{
  "n_layer": 17,
  "d_model": 224,
  "n_head": 4,
  "n_kv_head": 4,
  "head_dim": 64,
  "d_mlp": 896,
  "vocab_size": 1477,
  "activation": "tanh_gelu",
  "norm": "layernorm",
  "norm_place": "pre",
  "norm_eps": 1e-05,
  "positions": "rope",
  "rope_base": 10000.0,
  "rope_fraction": 0.5,
  "qk_norm": false,
  "attn_scale": 0.125,
  "bias": "none",
  "tie_embeddings": false,
  "parallel_block": true,
  "init": "normal",
  "init_std_qkv": 0.0253,
  "init_std_o": 0.00434,
  "init_std_up": 0.0253,
  "init_std_down": 0.00434,
  "init_out_by_depth": true,
  "optimizer": "adamw",
  "lr": 0.00211,
  "beta1": 0.9,
  "beta2": 0.98,
  "weight_decay": 0.17,
  "lr_head": 0.00844,
  "grad_clip": 1.0,
  "warmup_steps": 232,
  "schedule": "wsd",
  "decay_fraction": 0.58,
  "decay_shape": "linear",
  "final_lr_fraction": 0.05,
  "batch_tokens": 65536,
  "seq_len": 256,
  "doc_mask": true,
  "train_tokens": 208600000,
  "steps": 3183,
  "dataset": "wikipedia_en"
}
MLP neurons of a small language model. Each row is named by its layer, matrix (down: output weights) and neuron, and shows model dimensions 128-191. Each number is 128 + 24 x the weight over its row's rms, rounded and kept within 0 to 255.
A block is one neuron, or neurons of one layer that tend to fire together. Before each block is what it responds to, as a language model described it from the Wikipedia text at the highest values.

Word-completing pieces, mainly "around"
L3.down52 [ 83  37 114 175 132  84 106 153 139 104 105 108 136 177 157 146 148  65 155 104  93 131 131 103 142 153 168 162 168 151 132 109 126  92 145 112 127 171  93 146 129 101 148 144 123 153  73 111 132 128 123 144  81 141 149 122 119 140 102 122 129  99 139 119]
L3.down99 [127 129 139 148 153 145 124 136 124 124 144 141 120 184 103 138 121 122 128 131 112 140 108 135 114 138 154 139 106 138 122 139 133 134 122 110 136 147  80 110 133 133 139 104 147 151  97 197 120 132 116 100 157 125 158 135 100 119  86 190 113 155 147 130]
L3.down238 [135 122 146 148 133 119 123 142 125 123 147 107 141 116 126 167 126 131 152  71 111  53 126  75 111 149 120 132 104 143 101 178 163  96  48 112 169 130 109 115 149  76  94 142 142 123 119 154 102 135 120 138 187 167 215 134 120 136 128 131 136 119 156 135]
L3.down252 [123 136 103 176 124 101 150 112 123 152 108 158 134 125 137 169 120 109 137 125 117 104 122  78 144 173 129 141 126 147 121 127 116 114 174 143 128 158 131 132 100  91 126 150 151 158 108 170 118 117 115 107 120 134 170 136 159 129 121 155 139 141  91 115]
L3.down267 [ 77 124  95 139 133 124  95 117 124 123 103 126 136 125 118 142 103 152 119 107 136 113 141 126 138 146 168 146 118 109  95 147 160 133 134 103  99 186 124 123 127 135 104 114 129 143 122  88 131 158 126 165 152  91  85 142 150 129 149 140 100 136  98 108]
L3.down625 [118 130 131 123 103 140 153 157 123 102  92 109 165 123 132 128 165 149 163 123 140 130 109 118 113  92 145 122 162 111 100 104 136 130  80 101 133 156  91 116 120  99  93 138 106 151 119 151 158 104  91 144 102 123 116 120 170 107 175 119 167 146 123 146]
L3.down656 [147 181 104 185 117 150 127 154 140 126 146 135  96 161 119  97 103 112 118 163 100 111 177 108 129 113 162 123 133 100 120 144  93 139 113 140 145 119 151 112 113 129 113  79 123 109 133 108 111 141 154 100 100 154 126 144 120 115 156  82  78 135 170 129]
L3.down713 [168  85 124 155 117 127 132 122  53 139 150 136 119 133  98 174  90 157 119 129  99  92 141 120 119 154 126 100  90 175  87 135  96 137 124 112 133 129 152 160 122  94 134 155 130 134  89 145 143 138 122 132 145 118 166 126 143 116 118 132 115 156 101 124]

Second fragment after split s
L10.down48 [ 69 142 107 161 111 125 162 104 167 110 145 103 158 104 101 122 113 122 111  80  84 134 129 114 100 165  91 103 153 145 116 143 112 114 163 126 122  92 129 104 110 130  93 101 143 112 132  87 123 142 107 113 160 109 140 164 111 129 124 108 120 142 135  79]
L10.down186 [139 155  99 121 129 157 129 149 145 133 133 131 111 163 140 132 121 156 143 124 122 147 131 152 142 150 147 139 105  69  97 112 135 119 129 152 121 110  96 120 112 143 140 140 150 131  87 128 139 168 121 138 149 140 145 119 101 135 111 121 101 148 125 147]
L10.down280 [112 116 146 160 124 141 117 116 109 112 111 184 134 140 127 190 173 129 147 100 111 158 127 126 155 152 134 123 127 119 160  91 109 115 137  97 188 169 120 146 150 121 122 108 151 147 114 152 132 150 107 129 123 138 167 129 127 113 133  85 117 145 152 134]
L10.down532 [ 94 148 150 132 112 155 110 118 142 137 124  81 145 101 128 131 129 127 127 137 116 122 147  88 139 122 146 132 136 103 179 145 148 112 168  92 104 105 186 131 173 125 107 111 109 107 110  86 124 163 154 153 116 103 171 124 103 127 130 100 119 154 125  99]
L10.down629 [134 148 126 151 115 124 122  83 153 118 103  91 103 118 112 134 120 159 123  95 129 114  89 147 188 103 146 147 106 158 179 123 113 162 124 144 132 120 150 124 144 116 169 135  62 171 127 151 108  87 121  85 129 141  76 173 129 138 129 131 174 134 127 175]
L10.down666 [164 122 128 126 141 107 176 120 121 114 117  83 108 125  97 138 135  99 154 131  99 140 185 134 146  83 152 102 133 152 138 141 120 137 108 149  95 137 160 104 161 155 143 112 113 123 152 128 167 102 130  95 101 148 120 127 144 155 107 120  91 132 118  80]
L10.down790 [120 137 135 195 132 162 175 158 139 114 156 108 128 125 113 143 125 151 120 139 140 175  91 152 161  91 142 104 134 117 140 136 102  97 113 133 100 126  80 123 112 152 121 125 144 156 178 176 114 152 103 148 150 130 112 165 117 130 115 139 113  63  90 107]
L10.down835 [145 162 127 174 116 140 148 126 180 161 101 145 157 122 111 117  87 128 125 109 149 130 160 112 138 114 158 102 143 112 136 124 140  89 134 145 137 125 119 118 128 169 120 141 104 111  70 132 155 122 128 149 128 110 131 128  98 119 130 118 180 112 169 154]

Mid-word fragment tokens
L14.down581 [113 139 126 148  98 104  87 123 148  80 155 140 115 122 133 137 181 102 105 142 139 138 174 138  82  84 127  86 134 145 104 157 136 123 114 155 123 116 127 115 125 137 140 115 108 157 125 135 172 121 101  94 143 136  86 132 132 154 168 151 101 132 126 123]

Apostrophes and word-internal pieces
L3.down6 [138 122 112 127 105 164 136 124 124 140 122 176 145 126 113 157 104 128 129 108  94 140 111 196 138 182 138 133 138 121  98 105 175 141 129  92 127 148 150 125 144 143 143  69 143 128 119 148 174 131 113 141 141 149  90 135 115 110 123 121 163 159 136 122]
L3.down264 [ 97 121 111 153 128 106 149 128 126 135 120 147 111 129 121 107 117 117 142 127 181 144 190 128 129 132 113 135 110 163 164  85 117 115 115 121 180  87  97 130 132 122 146 135 134  86  88 157 126 123 156 142 126 123 100 106  92 172 131  92 123 136 142 124]
L3.down283 [129 198 127 112 155 110 100 160 140 117 116 133 110 133 133 138 138 146 127 134 166  89 137 134 115 123 131 166 154 159 151 125  96 104  85 121 153 134 115 125 185 132 142 109 120  71 109 115 107 129 162 108 165 122 127 125  98 144 145  80 124 106 165 153]
L3.down308 [ 96 154  95 124 137 155 142 152 135 122 141 138  90 120 135 104 141 142 130 123 103 158 162 112 140 158 110 149 122 151 167 130 115 142 122 138  66 145 107 151 188 133 128 116 139 126 111 109 133  96 155 204 127 134 139 135 132 189 128 106 114 172 112 151]
L3.down621 [111 255 119 129 138 116 127 149 130 147 149 150 119 109 140  92 109 149 171 168 136  94 145 121 115 117 144 163 119 148 132 142 159 109 141  86 148 116 134 165 140  82 146 151 129 149 128 182 113 127 122 141 121 169 147 110 137 189 138 125 107 120 147 104]
L3.down645 [121 170 124 124 138 119 148 134 132 146 137 146 136 120 119 106 156 121 126 122 161  97 159 100 115 122  97 138 144 106 143 100 120 129 123 114 115 137 102 138 138  91 161 170  84 127 144 198 124 112 124 116 123 184 136 141 101 180  93 112  97 101 124 105]
L3.down786 [127 219 136 109 140 131 111 172 126 104 125 144 127 119 118 132 101 149 140 130 124 157 136 157 109 117 167 159 113 186 156 112 110 117 109 126 147 110 145  80 131 123 123 149 115 108 106 114 111 145 162 108 142 155 125 115 112 155 144 116 123 151 136 124]
L3.down867 [142 171  90 122 165 134 128 127 124 142 171 147  94 123 160 107 129 104 168 156 145 122 121 124 125 100 128 167 125 150 189 113 118 108 115 141  85 124 140 174 157 112 145 153 147 115 126 121 121 106 147 166  93 148 164 124 118 177 143 129  89 136 153 130]

Decimal point in numbers
L3.down29 [117 175  64 153 130 179 135 119 113 132 134 147 139 192 122 152 124 102 136 150 123 118 145 152 128 138 166 126 103 134 101 176 115 120 155 165 115 146 168 139 157  99 112 157 128 100 172 128 153 142 143 124 120 129  97 113  86 124 134 119  99 120 110 163]
L3.down141 [ 94 137  91 114 140 121 143 164  92 104  98 112 149 132 111 103 111 100  99  94 107 114 132 108 135 149 139  98 125 127 107 130 175 150 123 120 116 115 121 121 196 157 120 146  74 155 128 114 116 123 132 117 115 120 159 144  92  87 169 153 116 131 125 121]
L3.down187 [116 163 115 114 134 108 135 113 155 153  80 201 137 168 122 160 146 143 173 141 155 119 126 153 110 110 116 132 146  67  95 111  94 117 180 154 139 156 101 115 119 137 128 139 120  79 129 128 131 119 120 184 137 105 139 139 135  89 129 135 112 128 133 139]
L3.down521 [ 72  92 105 130 132 105 117 144 152 139  86 140 123 141 162 142 164 159 147 167 106 153 171 124 145  88 161 163 163 136 132 121 144 157 129 125 165 133  86 142 127 122  89 144 107 130 134 139 152 113 141 134 109  93 115 126 120  86 124 127  87 139  72 153]
L3.down570 [105 188 107 113 156 102 181 120  76 118  97 134 172 122 131 114 143 109 139 117 146 129  88 160 129 138 135 125 156  96  94 135 161 138 138 130 132 127 129 127 122 127 146 126 131 118 102 158 127 118  95 120  69 131 124 139 149 113  95 126 117 173 131 128]
L3.down760 [151 142  76 120 120 111 124 173  96 137  96 118 138 151 126 137 137 127 135 172 141 111  72 182 124 109 156  95  90  91 129 129 162 123  84 128 156 135 146 154 137 126  99  80 137 155 134 115 130 147 142 159 116  91 169  78 116 147 127 118  99 149 114 169]
L3.down794 [117 153  96 133 133 169 159 145 161 135 152 135 125 155 108 128 128 126 151 133 121 166 120 127 164 136 129 107 176 129 100 167  98 126 155 144 179 147 100 131 171 160 107 135 116 169 102 150 109 124  54 140 109 175 124 146 123 146 137 130 109 152 137 133]
L3.down824 [110 131 125 157 143  97 129 128 123 122 105 123 180 122 133 108 120 147 154 122 127 103 121 134 147 152 135 103 148 156 106 141 184 153 177 114 193 126 123 111 173 115 117 161 110 130 117 110 140 158 126 140 114 146  71 124 162 123 142 103 105 170 120 152]

Mid-word continuation pieces
L3.down39 [148 180 126 143 129 122 125 149 154 123  97 153  67 177 105 121 125 109 150  90 142  84 118 127 134 108 112 124 110 143 100 148 127 129 114 106 114 167 166 100 137 137 129 135 119 120 130  91 137 107 140 138 133 117 149 136 131 167 107 132 149  91 138 131]
L3.down42 [154 148 166 119 112 133 106 109 137 147 111 164 120 130 117 187 124 170  89 136 104  89 114 112 127 137 128  89 130 114 115 154 116 136 129  82 126 124 137 151 171 122 120 116 161 116  87 112 103 120 146 150 148 142 113 127 156 140 141 148 156 142 107 130]
L3.down163 [141 153 135 129  95 138 109  99  92 138 120 135 109 165  75 167 108 111 149 115 128 135 179 137 118 141 134 163 102 151 125 110 151 128 163 125 100 123 117 135 137 100 137 108  92 105  95 127 131 115 125 121 145 116 145 127 121 131 112 155 122 120 134 148]
L3.down344 [118 158  72  98  94 200 129  88 154 134 163 138 114 146 137 138 136 129 112 121  97 142 130 112 146  98 111 137  89 104 138 129 150 175 115 142 152  99 153 154  93 141 126 132 141 108 153 133  97 147 115 118 153 133 151 146 125 139 119 145 110 131 122 131]
L3.down444 [162 156 137 152 159 154 142 138 114 148  95 100 114 132 154 138 150 120 155 105  86 174 151 143 157 125  96 123 148 116 130  76 120 165 135 145 116 141 143 140 137 110 147 133 120 141 139 134 141 130 128 114 120 129 137 136 135 101 123 114 134 115 102 129]
L3.down450 [143 130 164 170 136 148 138 152 146 146 162 101 109 120 106 135 115 147 136  95 137 174 116 121 108 154 147 156 132  84 160 106 128  87 139 118 128  73 145 110 117 137 104 144 135  90  87 134 154 101 164 100 101 123 138 128 127 103 150 151 139 116 135 150]
L3.down483 [122 140  50 111 130 114 109 140 154 151 161 107 162 171 119 127 157 116 126 165  80  98 154 146 140 157 126 103 150 146  84 155 117 179 143  85 132 104  93 116 140 132 137 139 109 108 117 137 119 114  76 163 164 147 154 144 128 170 160 110 100 158 139 123]
L3.down695 [129 154 147 116 124 151 134  75  76 129 156 124 122 133 156 105  84 131  97 116 127 104 139 140 104 111 136 105 120 147 140 163 131 167 141 128 115 136 140 142 156 137 148 160  89 139 150  61 139  94 158 150 115 142 130 146 107 189 145 156 132 105 118 115]

Opening fragments of split words
L14.down824 [ 96 132 119 116 146 199  93  72 135 134 175 136 167 121 121 147  97 117 164 124 106 129 139 146  95 148 127  97 123 107  82 142 136 109 119 120 104 135 152  98  96  95  94 161  95 150 120 114 116 129 120  94 110 152 125 145 149 148 128 133 128  79 143 147]

Early fragments in split words
L3.down12 [103 153 143 107 150 117 167 110 142 146  98 112 148 127  86 117 164 111 150 119 127 102 107 157 106 140 113 108 115 125 102 156 145 115 121 149 125 152 161  89 109  82 129 108 189 131 132 129 151 141 113 123 106 160 139  99 172 154  95 131 156 115 124 119]
L3.down14 [136 179 105 104 120 144 128  94 130 146 109 171 153 129 127 150 155 121 155 129 101 130 101 144  75 126 152 170 150  90 169 146 103 141 171 162 152 115 124 155 166  61 124  92  84 150 137 139 121 149 127 133 164 169 131 127 112 124 115 112 131  88 103 157]
L3.down553 [126 162 117 129 152 148 136  94 123 166 151  82 133 135 120 152 134 117 123  90  69 119 106 109 133 116 156 126 163 108 168 126 124 130 134 155 133  95 133 161 121  61  94 136 119 106 145 113 137 144 123 132  81 140  97 147 116 157 159 135 158 124 133 149]
L3.down566 [159 118 142 115 149 132 123  82 151 131 100 110 148 108 184 131 135 130 123 140 108 115 138  98 122 140 140 130 124 116 114 120 106 158 120  88 118 156 140 156 133 139 111 158 101  83 143 156 142 102 146 161 148 140 126 150 107  96 135 139 163  99 113 158]
L3.down662 [141 162 148 121  73 125  97 119 166 130 168 101 111 110 143 122 105 140 133 142 133 110 153 150 123 112 149 128 111  90 113 143 130 121  76 134 154 118 107 116 138 105 137 143 141 136 178 192 129  89  90 120 125 132  89 136 103  97 151 114 124 152 122 131]
L3.down834 [131 135 144 123 164 161 164  69 121 123 136 103 118 135 121 140 147 117 141 127  98 127 127 130 100 127 108 107 177 110 132 126 134 133 104 113 152 123 130 112  92 165 180 172 161  91 126 148 141 157 123 164 111 133 104 133 154 140 107 135 150 110 108 129]
L3.down855 [126 146  94 111 121 165 124 121 104  42 108 169 130 132 131  86 112 102 124 121 120 135  94 162 113 145 194 161 160  83 112 147 124  93  90 151 113 124 118 126 111 109 101  86  98  96 151 150 161 123  93 140 113 152 104 139 143 107  91  96 101 101 121 177]
L3.down885 [106 128 122  68 131 152 157 124 123 127 131 131 130 101 155 125 173 113  93 140 117 109 152  95 123 120 123 140 114 127 116 154 155 125 134 165 149 114 104 137 186  82 117 129  86  98 152  90 175 119 157 110 152  92 131 128 130 126 133 136 128 135 117 170]

Mid-number continuation tokens
L14.down68 [124 121 132 122 164 128 121 133 146 146 104 113 116 131 132 160 150 152 147 118  94 118 138 141 157 129 152 101 152 121 118 148  91 136 160 130 209 139 118 139 148 155 116 142 116 172 126 133 138 122  87 132 124 122 104 141 126 132 150 111  97 146 119 120]

Subject before verb
L14.down375 [102  77 160 104 131 106 127 141 161 140 127 135 116 109 181 143 150 102 150 162 101 120 149 130 149 108 103 105 132 160 111 155 125  87 131  80 123 141 135 130  87 128 115 122 152 113 138  85 120 116  87 133 137  92 125 127 138 105 130 105 139 154 110  92]

End of proper names
L10.down28 [ 87  70 123 144 136  95 124 147 137 116 121 152 139 136 112 115 163  64 112 130 148 121 145 156 126 149 145 107 124 136 141 141 125  99 124  88 126 153 110 117 122 109 104 130 162 128 109  78 148 118 161 127  82 135 121 125 154 108 120 133  68 127 113 155]
L10.down208 [151 144 135 134 115 150 136  98 143 132 157 110 139 118 142 134  88 130 118 143 143 162 126 136  96 122  86 153 152 111 177 127 149 158 115 113  96 111 152 106 115 134 124 130 166 112 128 126 133 113 118 155 113 136 150 151 115 171 144 145 110 119 104 138]
L10.down262 [159 102 153 145 125 163  98 125 109 141 143  94  87 124 109 101  87 129 123 103 148 144 151 167 130 113 130 154 146 150 134 138 157 160 149 117 133 151 124 145  99  63 115 126 170 106 132 157 136 179 126 158 134  90 135 107 135 123 126 107 137 125  90 125]
L10.down305 [108  79 104  67 139 115 131  89  71 138 136 136 101 138  81 138 135 143 140 106 106 109 134 148 112 160 141 167 105 169 116 118 149 104 112 126 166 128 136 140 136 111 129 163 109 145 126 162 142 157 156 109 109 100 176 141 157 182 126 142 123 132 113  90]
L10.down317 [147  51 113 121 134 124 104 147  89 128 112 140 104  89 131 139 124 139  94 118 108 157 119 116 160 125 117 110 142 147 142 113 190 139  66 118 162 116 158 130 104 114 124 105 147  98 131 130 151 123 111 123 118 126 116  86 128 106 102 137 172 116 130  91]
L10.down563 [103 134 137 111 125 140 157 110 112 126 177 139 119 130 136 145 132  90 127 124  99  99 152 169 114  83 144  94 135 124 106 126 142  87 118 133 165 113 157 147 127 105 127  84 112 118 157  80 162 141 102 113 104 164 124 136 131 107  96 152  98 145  90 133]
L10.down627 [138 112  93 152  98 133 144 108 114 137 155 156 102 103  91 142 135 148  91 126 132 122 155 122 142 137 116 129 159 137 118 141 128 121 112 135 115 144 152 128 120 123 133 148 181 138 117 108 136 144 120 137 105 119 108 143 146  99 172 135  84 101 112  99]
L10.down765 [122  87 114  93 126 153  94 119  93 155 140  93  84 124 115 141 121 134 138 120 153 118  82 138 122 116 111 103 125 131 158 121 116 124 173 106 145 112 146 140 111  79 160  82 124 111 137 155 181 150 117 137 137 108 164  88 114 119 115 176 163 121  97 153]

Participle endings and quantifiers
L14.down463 [154  71 113  78 162 118 164 139 122 135 157 160 141 138 108 134 156 110 118 139 157 128 135 132  76 181 103 115 118 139 126 113 136 146 167 160 170 104 128 137 164 138 144  91 138 104 162 119 117  90 140 120 148 111 123 145  93 107 105 173 135 156 141 138]